Weights of a small transformer language model.
Architecture: RMSNorm before each block, rotary positions, no biases in attention or MLP, untied embeddings.
MLP neurons of a small language model. Each row is named by its layer, matrix (down: output weights) and neuron, and shows model dimensions 80-143. Each number is 128 + 24 x the weight over its row's rms, rounded and kept within 0 to 255. A neuron's up and down rows have the sign that makes its largest values positive.
A block is one neuron, or neurons of one layer that tend to fire together. After each block is what it responds to, as a language model described it from the Wikipedia text at the highest values.

L16.down11 [113 150 130  92  89  90 135 147 103 115 141 121 167 152 146 140 136 111 117 106 117  79 128 113 140 101 122 143 171 152 117 109 166 162 141 161 154 128 141 149 128 102 122 128  87 102 196 150 130 117 108 130 112 153 139  94 119 112 115 112 112 170  91 141]
L16.down334 [102 155 164 149 128  95 145 115 152 132 143 130 128 119  91 136 150 132 113 124 150 127 139 112 106 120 145 142 119 122 143 124  81 151 135 103 124 107  90  98 173  99 141  86 149 146 136 176 153 140 131 110 147 125 146 152 145 136 121  95 165 165  86  89]
L16.down615 [143 127 152 140 151 184 114  93 129 104  80 120 148  75 152 147 111 126 123 140 134 146 130 112 120 116 182  76 149 140  87 108 110 135 135 110 174 118 100 105 123 158 104 139 130 108  91 130  93 120 135 116 148 134 113 122  86 118 116 134 134 109 126  88]
L16.down682 [109 133 139 131 168 108 152 130  96 134 134 139 116 135 109 151 117 123 140 125  83 126 113 108 156 109 160 120 131 140 131 110 133 112 121  97 143 104 133 103 136 101 136 133 148 137 113 118  99 135 141  96 159  63 151  89 150 133 172 109 123 134 134 194]
L16.down697 [144 128 131 114 111 154  99 164  95 114 126  99 133 145 118  93 157 137  93  75 124 155 154 121 164 154 107 161 142  93  97 175 146 118 119 102 118 108 138 145 157 115 100 140  97 105 119 112 103 142 145 134 119 160 142 108 118  98  76 181 116 174 133 107]
L16.down719 [149 103 104 150 112 114 120 140  87 144 144 146 132 127 116 133 148 113 154 139 165 105 117 122 117 151 129 117 130 126 143  98 131 161 110  92 103 138 161 124 129 150  98 148 105 140 101 130 135 126 152 135 132 133 138 119 112 173 134  91 110 144 149 108]
L16.down724 [148  87 109  97 123 129 148  96 117 125 136 154 105 104 112 151 132 122 135  91 161 122 123 152 108 122 125 164 138 124 109 158 136 112 158 116 118 112 132 104 111 104 108 133 106 182 141 163 101 123  94  94 131 124 140  98  96 129 158 141 102 128 131 127]
L16.down754 [100 176 123 131 121 163 140 151 172 122 124 142 105 129  94 147 150 118 101 155 143 113 179 142  92 122 133 113 112 180 172 140 125 134 121 127 151 119 135  63 164 127 128 158 136 130 116 167 125 106 125 139  91 154 130 128 129 120 159 125 107 154 122 129]
Inside titles

L10.down576 [119 184 133 125 160 159 143 117 174 120 122 146 109 139 131 115 148 172 102 125 121 100 129 183 164 137 113  96 136 129 104 113 150  80 123 148 129 145 139 145 146 120 152 126 132 123 146 127 147 106 123 126 103 166 138 128 120 109  83 119  97  96 171 123]
L10.down803 [104 148 138  84 116  89 138 114 169 171 150 110 133 129  93 130 147 148 124 144 144 157 132 130 135  91 109 162 144  92  88 124 121 112  88 131  70 127 150 117 149 178 100 105 118 125 113 105 126 166 128 125 128 112 104 146  91 125 115 140  88 148 139 137]
Person-name word pieces

L11.down62 [141 113  93 113 135 112 160 142 138 128  96 135 128 153 113 106 114 111 136 125 115 128 153 146 137 101  97 111 178 137 112 118 132  87 135 100 132 177 143 103 151 192 177 162 136 115 143 111 157 129 126 127 110 149 139 125 138 110 135 140 138  91 140  93]
L11.down464 [129 120 120 121 120 111 137 184 121 147 158 121  68 170 150 144 132 112 104 134 158 132 130 111 105 133 106 152 112 117 107 109  96  82 141 154 144 133 135 130  76 185  82 143 108  88 123 164 118 155 155 101 115 159 152 119 117 159 137 106 113 175 149 153]
L11.down691 [145 144  59 105 172 124 106 181 116 150 125 103 145 102 101 116 103 133 143 115 164  97 158 119 126 106 123 123 107 140 165 152 142 144 113 132 100 127 124 120  95 163 130 164  44  89 130 137 142  87 128 133 149 128 157 101 107 101 170 112 109 126 122 112]
L11.down756 [114 176 124 180 100 152 131 152 138 143  94 136 104 132 160 114 109 158 122 129 149 119 127  77 131 128  98 129 105 102  94 127 100 131 137 116 131 124 153 105 129 141 138 146 136 151 103 120 149 119 141 134 131 154 144 111 136 148  87 131 101 150 144 151]
Article after "as"

L10.down31 [147 132 134 134 128  88 147 120 127 127 172 121 133 128 153 118 141 132 156  96 147 174 125 100 144 136 106 105 156 133 113 136 175 149 148  99 127 129 165 126 103 148 153 120 111 169 135  77 164 145  85 107 153 112 127  96  78  56 111 128  99 103 128 108]
L10.down609 [150 129 161 121  84 128 149 132 158 105 153 115 123 170 130 120 160 105 115 132 134 140 129 135 108 135 136  97 164 115  86 126 141 160 150 111  90 140 155 130 117 118 137 118 152 168 134 183 109 112  90 115 140 142 134 103 104  81 134 152  82 111 153  78]
Country name completions

L11.down8 [108 152  95 139  89 144 131 137 130  85 133 122  94 146 120 130 143 162 129  80 112 128 114 125 144 148 179  96 139 102 100 133 118  86 162 156 136 177 119 117 103 122 129 150 146 151 112 129  94 104 134 164 138 134 125 112 122  84 120 131 131 121 173 130]
L11.down198 [129 141 100 113 104 100 128 113 130 145 141 117 108 115 114 100  97 200  96 145  61  45 153  96 134 145 112 109 125  95  82 111 131  76 110  97 160 120 151 105 112 142 126 127 117 137 101 135 144 128  87 123 102 136 106 147 100 133  93 151 129 151 123 117]
L11.down307 [138 146 124 125 167 152 190 193  94 129 152 127 129 144 148 150 105 134  98 122 141  68 206 141 146 136 130 113 118 141 133  88 147 102 134 107 142 153 130 122 116 144 131  75 141  97 112 114 134 135 120 103 132 136  91 138 114 115  78 146  98 105 146 157]
L11.down665 [142 129 155 103 151 134 139 136 140 141 179 147  97 147 121 141 107 149 125 153 111 116 135 128  95 163 140 101 148  81  73  69 156 124 126 147 112 106 137 158 147 151 123 165 131 124 129 151 190 132 113 151 162 126 168 121 143 150  53 135 110 146 133 128]
Person-role noun endings

L10.down515 [ 91 157 143 156 137 138  81 118  95 104 133 102 103 136 125 106 123 127 144 127 111 133 190 109 168 146  95 162  90 142 152 128 133 119 104 113 144 134 143  99 134 108 119 135 150 184 110 129 125 121 130 119 137 162  98 102 124 148 117 121  90 162 155  86]
L10.down593 [ 91 129 124 141 153 122 123 140 193 132 160 112 136 133  92 119 131 177 135 127  94  89 125 144 110 141 119 106 143 103 121 151 137  93 103 134  95 169 168 135 111 178 119 178 138 143 137 120 118 108 124 148 121 127 103 112 136 128 162 142 142 111 138 144]
Plural nouns for people

L16.down180 [123 123 137 154 164 129 147 115 103 150 146 104 134 127 132 159 122 123 133 124 128 157 125  98 129 144 165 150  99 127 137 108 131 131 100 134 163 106 162 146 105 135  86 102 100 132 115 116 121 160 117 174 130 126  97 135  97 135 120 118  93 143 114 150]
L16.down192 [138 117 131 129 104 156 123 101 135 100 131 129 135 152 122 161 106 110 152 127  96 118 129 155 166 129 100 161  85 113 173 111 125 148  98 138 123 112 129 142 118 105 117 156 153 150 114 145 101 132 154 161 125 134 142 163 107 115 129 127 103 110 128 112]
L16.down273 [128 133  93 120 158 167 132 148 154 133 137 156 117  91 109 141 129 116 104 115 178 153 145 183  75 141 142 107 115  60  87 152 112 165 136 139 147 129 123 117 175 156 155 126  95  95 127 119  95 155 136 141 131 139 117 126 120 136 151 126 109  92 190  83]
L16.down347 [121 185 110 140 124 147  81 123 112 162 126  99 120 137 165 147  78 143 127 138 112 117 164 117 119 174 121 108 104 112 104 130  90 108 111  82  96 125 154 107 109 121 153 137 116 169  89 148 111 180 142  99 161 108 115 142 135 126 139 116 157  84 112  69]
L16.down414 [105 110 109 166  99 151 111 127 121 110 118  79 137 173 113 101 121 116 123 106  82 128 106 141 129 154 147 130 151 105 131 136 161 137 157 118 141 115 134 146 136 105 145  93 106 121 102 111 148 108 152 137 147 155 113 137 141  91 134 130 120 157 143 122]
L16.down491 [123 102 119 105 109  95 120 142 116  92 129 141 118 134  78 172 134 136 142 133 166 147 135 124 106 146 180 144 125  97 153 126 120  93 129  91 126 129  91 137  88 124 123 157 151 106  93 122 154 139  92 118 167 164 104 128 100 155 118 127  60 128  91 145]
L16.down636 [107 158 113  94 136 107 141  98 142 122 100 105 136 138 162 159 173 126 139 179 105 133  97 141 148  89 140 120 153  82  98 136 144 133 107 100 125 100 122  99 123 124 113 169  95 109 178 123 139 115 127 113 127 102 136 106 127 134 128 122 133 121 129  95]
L16.down639 [144 138  89 157 153 110 163 188 122  95 122 131 137 127 167 114 110 121 146  87 113 143 115 148 193 119 125 133  73 123  85 134 135  99 157 145 143 170 144 164 124 109 113 114 122 122 126 130 135 116  81 190 164 118  84 125 121 111 125 120 125 147 145 121]
Quantifiers and number words

L10.down220 [153 113 132  84 112 117 123 170 155 128  94 119 139  84 156 130 141 168 158  49  86 118 114 142 100 145 124  95  88 147 130 139 108 114 142 108 134 138 132 115 107 106 139  96 112 132 153  83 124 173 133 112 105 153 112 120 137 118 118 157  97 138 116 130]
L10.down749 [152 105 139 115  92 104 125 111 153 106 154 107 115 100 128  79 138 130 148 132 101 123 163 151 158 145 155 111 110 129  80 122  89  79 114 122 147 125 163 159 108 131 150 114 110 152 141 129 149 146 140 130  91 149 114 107 153  89 142 143 116 156 117 152]
Quantity words before nouns

L16.down62 [121  93 134 103 131 138 122  93 138 148 157 103 116 125 148 182 123 116 149 155 104 100 166 142 159 136 153 157 106  95 124 178 142 139 120 171 119  80 128 144 134 122 121 154 154 140  86 136 117 124 122 116 108 120  90 119 118  90  95  99  84 101 154 148]
L16.down223 [119 123 139 107 118 127 138 131 113  92 154  92 138 127 118 104  99 123 117 108 105 116 100 155 125 188 148 166 171 102 161  92 127 113 140 116 111 119 109 162  96 142  85 125  90 175 134 122 159 106 131 151 119 138 155 127 161 166 149  82 117 139 128 132]
L16.down271 [139  93 137 150 120 147 148  92 111 148 192 139 131 106 143 128  91 135 141 134 113 119 130 110 129 186 130  94 201 122 133 113 120 172 134 118 152 151 143 143 138 110 139 109 124 132 164 141 121  92  86 130 129 117 119 150  73 125 102 134  95 118 152  97]
L16.down354 [129 142 106 120 129 155 129 162 142 127 129 164 132 144 102  93 108 173 144 110 141 135 138 131 100 134 141 133 152 133  68  67 163  96 161 117  79 110 131 100  50 155 146 127  92  92 112 108  92 132 128 123 157 138 129 113 117 152 146 144 108  88 157 141]
L16.down479 [104 146 146 161 135 113 124  93 150 117 190 112 110 119 134 159 141 149 103 128  78 152 148 119 136 122 165 149 140 116 146 149 178 146 143 106 131 158 141 152 105  92 108 121 141 162 143 131 143 131 123 148 109 138 137 151 118 149  98 103 155 118 112 123]
L16.down569 [115 134 134  98 111  92 143 110 126 120 134 150 172 133 119 110 124 109 105 152 146  94 131 117 132 111 146 125 122 143 161 149 169 136 135 118 141  97 121 112 124  62 120  97 131 108 113 134  79  99  84 125 117 119 122 130 126 107 153 130 165 145 134 150]
L16.down571 [110 145 203 163 115 109 104 196 123  99 104 134 136 175 117 111 102 113 145  56 129 167 160 123 150 130 138 168 146 166 172 116 154  82 147 133 111 111 156 162 136 115 142 150 141 121 137 101 122  98  98 144 152 107  95 114 144 121 110 177 106 156 129 101]
L16.down695 [154 124 134 111 101 142 151 172 146 131 114 121 120 159 152 112  38 136 168 133 112 128 171 103 128 127 143 138 154 158 116  99 155 126 161 154 131 132 174 138 137 131 115 129 102 145  93 144 135 114  94 151 131 136 118 174  97  87 159 181 105 110 142 106]
Indefinite article "a"

L11.down485 [120 141 112 139 166 141 127  89 161 114 120 116 111 160  96  89 148  77 100 111 106 122 156 180 108 121 125 122 106  64 134 128 101  76 157  76 142 126  90 171 122 102 121 134 133 129 101 164 144 157 121 142 137  82 130 124 103 123 103 163 134 110 142 155]
L11.down540 [ 99 169 133 151 178 105 118 121 105 164 128 103  86 156 114 167 119  84 101 139  88 121 150 156 107 163 144 115 110 130 118 123 152  89 148 131 117 125 139 153 137 133 100 163 105 144 146 128 158 131 115 111 136 144  97 190  94  84 118 157 124 164 132 148]
L11.down564 [155 109 114 133 146 119 132  69 151 135 126 121 105 113 120 169 145 179 104 138 114 119 142 192 133 145 121 149 156 141 168 140 144 108 127 128 104  89 130 111 145 131 111 146 125 126 120 146 117 111 109 155 126 150 133 138 114 125  88 145 159 129 121 125]
L11.down620 [141 139 121  94 138  86 128 140 147 173 155 117  97 135  99 100 108 151 125  98 148 101 123 112 112 121 172 135 125 136 113 108 135 106 159 126 148 163 165 124 121 142  98 153 155 132 135  87 197 118 133 136 124 151 134  86 123  85 145 160  94 155 171 156]
Given-name endings

L11.down260 [125 142 160 149 124 125 110 109 112 133 121 171 113 143 169  81 110 125 122 136 112 130  68 136 153 140 149 150 125 137 105  79 148  97  81 127 160 128 122 164 127 149 126  78 102 119 111 126 108 168 108 134 108 118 108  84 120 119  84 144 104 147 137 156]
L11.down271 [153 137 119 160 130 118 136 108 120 109 137 145 156 123 145  96 135 173 116 155 148 124 132 116 178 103  95 130 193 100 108  83 112 129 170 123  83 131 111 122 163 118 129  88 136  96 123 112 146  99  88  89 120 143 153  98 111 110 130 133 123 151 170 123]
L11.down389 [141 185 136 112 110  92  85 135  70 137 133 120 122 132 128 186 101 130 133 205  89 149 142 145 126 111 142 110 154  79 190 100 119 109 154 172 127 129 134 131 165 102 115 137 140 117 195 137 129 145 117 116 147 128 110  67 143 126 142 118 103 104 138 140]
L11.down741 [142 142 133 159 118 163 109 102 195 106 131 145 204 103 138 142 138 154 119 157 158 122 145  91 134 120 126 116 131  98 125 124 136 121 164  93 159 121 100 123 169 114 106 123 138 123 127 150 138 138 121 128 114 115 106 101 124 102 149 106 154 143 146 141]
Word-completing subword fragments

L16.down27 [153 123 165 144 119 141 135  93 148 115 115 127 140  98 106 176 112 117 115 126 130 127 120 142 165 126 150 111 161 157 140 115 148 113 152  83 160  94 104 113  96 122 130 141 106 111 124 168 132 157 106 128 126 127 118 112  99 172 147 150 151 138 119 160]
L16.down146 [166 143 146 152 155 126  88 145 116 101 159  93 148 100  95 120  91 150 162 104 115 108 152 122 111 165 110 194 140 124  79  87 146 120 132  96  98 125 163 149 117 159 173 119 142 116 178 143  95 121 132 113 106 148 121 121 142  96  70 147 135 153 113 136]
L16.down408 [135 145 163 121 121 151 158 109 153 140 117 142 115 136 139  93 120 131 126 120  88 158 111 108 152 150 157  82 161 182 125 121  95 133 120 110 167 126 100 111 137 124 120 128 137  80 108 127 124 102 178 157 150 111 101 139 144 130 126 137 123 118 119 141]
L16.down419 [167  91  95 137  87 126 137 172 135 116 136 119 134 127 152 120  81 167 121  97 124 119 150 145 165 135 147 119 117 128 106 115 101 107 142 111 175 130 133 138 169  98 131 132 129 148 137 121 139 124 126 113 167 174 119 125 128 137 124 150 137 107 154 109]
L16.down509 [127 134 101 130 154 108 155 181 132 131 162 111 125  92 144 135 135 177 130 142 149 112 122 114 101 149 144 112 145 172 107 138 113  99 145  96 150 103 124 136 153 118 124 157 204 150 171 123 161 142 113  74 123 146 135 153 129 119 115 146  99 125 148 107]
L16.down673 [161 136 112 110 139  82 128 117 174 153 126  70 124 124 153 151 113 137 118 154 144 115 148 168 175 166 168  87 112 106 113 176 133 110 144 111 114 127 144 145 121  91 118 106 117  91 125 138 142 127 111 107 175 115 134 152 109 126 122 160 128 113 128 122]
L16.down737 [133  93 132 145 159 125 164 133 124 133 112 148 122 163 128 167 139 145 117 174 112 154 116 159 174 121 130 139 117  93 162 105 148 162 123 131 161 131 175  82 168 116 138 195 162 126 127 154  84 145  86 123 117 157 142 147 187 125 111 135 153 132  83 180]
L16.down798 [155 120 129 133 107 123  88 140 133 114 140 133 104 126 149 105 124 120 111 141 121 156 116 143 160 132 159 173 141 108 108 129 107  86 170  97 137 114 100 145 136 121 150 109 138 116 152 171  94 153 105 113 125 105 132  97 109 105 142 131  94 109 124 149]
Music release and chart context

L16.down36 [115 109 123 151 126 138 146 146  83  93 156 128 137 137 115 112 124 139 125 108 115 113 110 126  91 133 162 131 145  70 133  81 162 109 118 111 110 106 118 148 119 115 139 120 117 107 132 121 113 153 101 112 165 130  77 118 111 110 126 133 160 135 114 105]
L16.down216 [155 101 141 111 143 113 168 110 102 146 118 148 114 107 145 115  98  91 130 126 100 134 112 169 202 109 147  80 137 136 140 105 114 101 136 140 114 134 135 147 154 123 138  80 121 150 136 140 100 129 121 177 108 163 132 121 154 119 114  81 139 181  98 160]
L16.down276 [155  87 119 121 139 107 129 116 110 142 105 160 136 171 137  72 106  75 137 117 146  97  95  99 137 165  67 145 122 156 109 117 114 148 145 131 165 105  80 109 131 164 114 118 164 132  85 145 109 118 154 142 124 127 130 148 139 145 103 140 142 126 130 145]
L16.down287 [147 100  92 136 114  96  96 131 107 118  80 142 105 127  77 116 147 134 147 174 119 127 136  96 165 129 127 125 121 125 122  94 176 148 107 112 158 127 168 102 182  87 129 132 108 128 142 143 155  87  81  94 123 132 127 138 143 109  81 158 108 129  90  69]
L16.down293 [106 118  97 161 152 132 148 144 176 111 107 162 110 117 137 132 108 130 123 111 159 117 103 125 199 117 130 146 103 175 112 160 129 159 113 131 146 126 140 117 136 111 133 122 126 145  98 118 146 106 139  75 160 129 119 104 111  97 186 107 145 136 159 142]
L16.down421 [101 142 118 121 111 184 130 162 112  98 131 140 111 129 125  80 145 121 134 163 135 169  81 124  85 124 132 128 148 156 147 160 129 115 139 130 121 128 101 101 102 136 161  68 104 122 141 168  98 101 139 101  73 123  66 145 120 155  87 129 130  93 125 146]
L16.down593 [164 122 146 126 127 132 128 105 125 132 100 121 139 100 130 123 133 161 166  90  84 123 122  60 138 116 135 100 144 119 129 127 123 140  81 118 132 138 143 145 123 137 142 169 114 108 102 125 124 124 108 119 146  95 130  83 110 104  83 107  92  63 142 128]
L16.down765 [131  96 153 159 151 148 164 119 133 153 158 127 149 127 159  63 138 103  88 116 118 141 154 127 149 103  98 115 167 123 136 133 160 116 134  92 103 145 118 113 128  90 128 139 134 159 142 137 133 140 160 148 116 138 118 117 128 130  96 120 163 145 121 129]
Mid-name connector pieces

L11.down24 [118  95 136 131 124 137 139 145 158 134 151 166 154  92 142 135 150 118 119 123  96  94 148 108 107 134 159 142 133 122 125 107 145 161 175  78 115 135 137 130 158 127 109 113 114 167 182 120 149 110  97 107 113 126 146 119 106 101 157 125 132 108 135 135]
L11.down192 [162 144 140 118 146 120 158  95 159 155 147 105 121 155 121 141 137 110  93 117 129 120 139 147  97 129 158 164 129 148 113 102 104  86 164 107 119  93 103 174 116 121 101 147 181 121 140 156 116  99 135  83 143 130 100 125 121 144 130 148 117 117 136 121]
L11.down286 [153  89 134 133 133 102 148 106 139 107 108 177  91 112 106 124  90 122 108 140 158 132 121 105 108 153 125  76 131 136 101 173 142 146  90 120 145 158 155 102 141 141 151 121 131 126 160 179 112 148 139 118 113 110 138 123  76 111 102  90 102 133 136 161]
L11.down477 [117  85 106  96 123 135 141 154  70  99  92 134 145 155 193  99  88 138 125  88 113 111 144 131 113 124 159  94  95  99 123 155 144 154 117 122 127  83 164 121 128 138 127 162 109 115 102  75  82 129 152 138 117 104 112 145 157 159 135 159 113 155 132 160]
Music release and certification terms

L10.down18 [120 128  99 137 125 158 149 162 123 125  89 204 134 156 146 146  98  90  97 104 141 137 101 102 116 133 122 131 144 114 170 112 121 143 114 214 136  83 152 165 185 136 139 123 122 182 143  96 116 114 131  95 143 133 131 137 144  95 158 103 120 143 138 130]
L10.down314 [105 155 108 122 148 126 127 104 121 121 104 137 132 135 119 145 123 140 170 126 158 151 133 126 129 107 150 145 133 126 126 129 129  91  90 130 177 130 102  78 165 108 146 161  91 102  64 111 142 173 134 109 145 145 130 134 133  80  94  86 131 137 132 132]
Inside multiword proper names

L10.down229 [124 141 126 123 168 119 135 104 129 112 136 144 174 126 122 167 127 136  82 136 182 109  79 179 124 134 122 146 166 116 119 121 123 150 128 170 140 116  93 155 127 101 120 101 147 122 142 169 156 140  97 113 131 159 102 138 206  87 126 159 127 100 161 154]
L10.down283 [104 119 104 101 114 173 157 107 155 117 142 146 108 155 158 127 110 161 135 117 144 120 130 105 114 126 133 121  90  90 104 112 103  93 117 178 117 135  98 132 141 122 155 142 149 148 137 173 158 152 108 159 156 156 137 137 118 112 181 145 134  83 116 111]
Main verb completions

L16.down4 [135 100 136 159 161 172 136 128  97 126 116 129 123  98 157 156 144  95 137 149 100 117  95 153  79 163 103 138 135 142 114 145 103  92 117 158 127 191 119 111 117 120 107 148 109 183 130 135 103 116  97 134 128 106 134  83 153 122 134 124  98 130 133 106]
L16.down33 [123 129 141  90 156 152 106 139 122 144 153 147 138 102  99 165  67 126  64 101 159 125 144 140 142 157 147  96 114 102 112 126 114 139 103 165 118 121 144 104 112 104 146 141 130 152 104 167 171 110 102 168 101 106 103 153 111 130 148 127 132  99  77 159]
L16.down137 [111 130 157 141 115 111 117 126 149 127 102 104 110 108 138 125 159 146  91 111 120 146 153 140 132 112 161 128 130 117 117 149 167 141 167 120 104 128 122 138 102 131 145 141 114 176 100 132 132 146 136 142 161 147  59 110 106 121 100  97 104 129 110 160]
L16.down378 [128 129 124 172 124 111 137 116 139 139 114 121  82 150 108 125  96 109 159 149  92 130 142 146 184 145 131 146 107 112 161 173 148 103 117 136 136 105 157 104 161 134  89  89 117 117 100 105  93 202 130 134 110 137 104 118 108 153 110  85 121 137 121 113]
L16.down492 [156 133 115 103 113 114 170 121 137 106 159 127 145 164 124 186 116 123 161 124  91 155 131 118 109 152 140 155 128 128 138 117 156 126  93 111 146 128 163 149 106 120 135 122 124 153 134  95 101 126 105 171 133 121 112 106 114 146  60  94 107 131 127 126]
L16.down644 [130 100 176 106 135 121 157 109  79 154 121 191 176 137  82 159 127 142 120 112  94  91 151 144  80 102 110 132 172 129  86 124 177 143 127  94  99 162 122 130 107 116 109 130 143 143 126 127 125 126 113  96 107 124 140 121 119 112 101 152 124 135 133 132]
L16.down646 [171 157 124 132 141 128 123 159 138 116 109  83 102 101 118 136 122 118 106 126 106 114 144 147 123 140 119 108 139 151 124 114 108 100 107 145 147 133 167 161 145 144 106 135 136 132 142 137 155  73 132 181 117 114 137 137 148  98 130 115 162 152 118 144]
L16.down821 [128 210 118 125 163 147 123 202 113 160 115 117  79 149 161 136 106  98 114 187 120 144 142 112 166 130 130 194 131 118 142 125  88 125 156 157  82  88 141 107 108 133 159 110 133  99 103 102 164 136 138 160 108 119 140 151 131 100 130 119 125 119 152 168]
Place-name fragments

L10.down93 [163 121 158 116 119 157 135 121 112  89 154 144 150 105 125 125 137 134 146 107 136 141 136 146 107 165 116 134 135 157 109 129 124  96  93 128 136 139 147 205 144 126 137 117 140 111 164 154 153 132 182 131 135 120 131 126 126 126  67 118  98 115 104 120]
L10.down533 [100 101 146 161 153 111 140 165 115 110  98  90 179 145 124 144 149 123 143 160 126 106 124  82 134 173 100 122  85 130  87 137 140 149 127 144 132 123 139 113 142 145 103 128 133  79 134  99 129 135 126 115 146  99 115 158 120 122 131 144 114 140 193 160]
Ordinals and superlatives

L11.down17 [149 131 131 138 115 105 131 141 110  57 134 114 129 108 129 147  73 108 122 154 107 153 174 165 166 149  94 172 152  88 122  98 152 103 134 137  96 108 170 130 103 113 175 122 138 125 116  85 117 100 135  96 140 164 157 132 185 121 125 138 128 120 135  77]
L11.down671 [139 116 138 115 141 105 108 170  87  98 119 144 166 120 130 132 151 145 119 109 158 114 101 157 128 109  82  87 131 123  98 134 146 139 130 126 100 142 115 152 161 119 102 167 125 142 116 129 105 120 162 121 172 142  97 110 152 124 114 119  90 134 139  85]
L11.down759 [120 127  90 122 148  86 154 116 134  83  97 136 153 136 162 124 152 173  77 116  94  88 110 116 144 145 124  54 150 146  83 137 117 112 122 121 109 132 136 150 102 124 137 135 154 127 106 136 115 134 117 127 121 138  98  93 153 164  98  93 151 148 141 141]
L11.down766 [121 164  78 147 117 113 141 129 122 124 100 123 175 121 102 108 126 157 164 160  78 146 160 217 116 111 108 118 149  70  77  67 141 107 104 111 128 123 141  74  93  80 137 139 176 122 127 110 118 113 150 138 174 100 154 151 118  98 122 132  95 163 156 114]
Surname-ending word pieces

L16.down5 [ 83 143 140  99  88  97 103  92 125  84 177 157 143  96 126 110 125 143 121 135 139 116 130 164 153 133 143 115 145 184 120 132 143 104 127 139 107 165 130 141 104 101 140 143 150 119 125 116 103 124 115 134 100 119 157 110 147 151 150 162  96 118 119 147]
L16.down41 [120 179 119 162 102 109 145 139  61 130 145 134 141  82 118  98 134  96 107 145 138  77 138 196 174 109 109 151 146 109 102  95 123 104 134 116 117 137  85 115  91 147 128  85 122  97 144 129 136 132 108 103 131 143 114 144 118 149 132 134 127 104  87  95]
L16.down160 [ 92 114 139 113 105 175 157 111 106 120 119 168 111 147 107 114 129  94 134 101 100  85 130  81 117 156 125 147 177 104 102 165 114 116 106 129 130  97 124 131 121 116 119 132 129 114 132 138 138 124 107 133 112 156  87 109 144 147 146 156 116 148 138 133]
L16.down451 [117 104 147 133  89 128 119 167 135 116 106 144 139 134 121  86 141 115 123 144 117 168 129  91 141 129 143 122 141 127 116 163  93 125 117  84 128 137 102 137 133  94 107 120 129  94 124 113 146 122 153 161 121 170 133 109 172 109 149 125 150  99 133 112]
L16.down687 [118  90 118 154 173  80 116  97 129 197 126 157 110 118 162 136 148 113 127 137  66 140  70 130 114 115 114 160 126 129 125 112 143 148 158 119 159 139 106 153 115 150 139  93 143 155 114  69 161 154 124  87 137 123 152 135  90 148 117 146 163 153 119 140]
L16.down739 [150 173  80  99 118 148 134 112 121 112  89 120 151 107 129 119 130 123 116 132 169 155 177 103 185 162 113 133 135 162 161 130 115 152 150 104 150 153 126 160  84 120 147 136 128 110  93 128 151 147 134  99  92 153 127 156  98 118 168 147 117 110 136 168]
L16.down804 [ 82 136 118 165 177 130 113  81 108 113 172 101  91 121 154 111 100 150 123 127 125 186 128 116 144 120 125 132 131 142 158 152 133 117 159 124 145 100 121 150 150 162 101  84 170 142 158 119 193 128 113 107  95 155 172 120 136 100  97 120 126 116 144 106]
L16.down811 [131 129  74 115 120 140 122  87 150 171 145  67 164 149 118  91 122  95 113  99 154 151 149 135 155 113 137 153 131 111 156 113 157 138 189  93 121 136 140 139 118 112 132 159 119 116 153 155 130 125 106 150 118 119 127 147  76 126 111 142  84 127 130 104]
Quotation/content introducers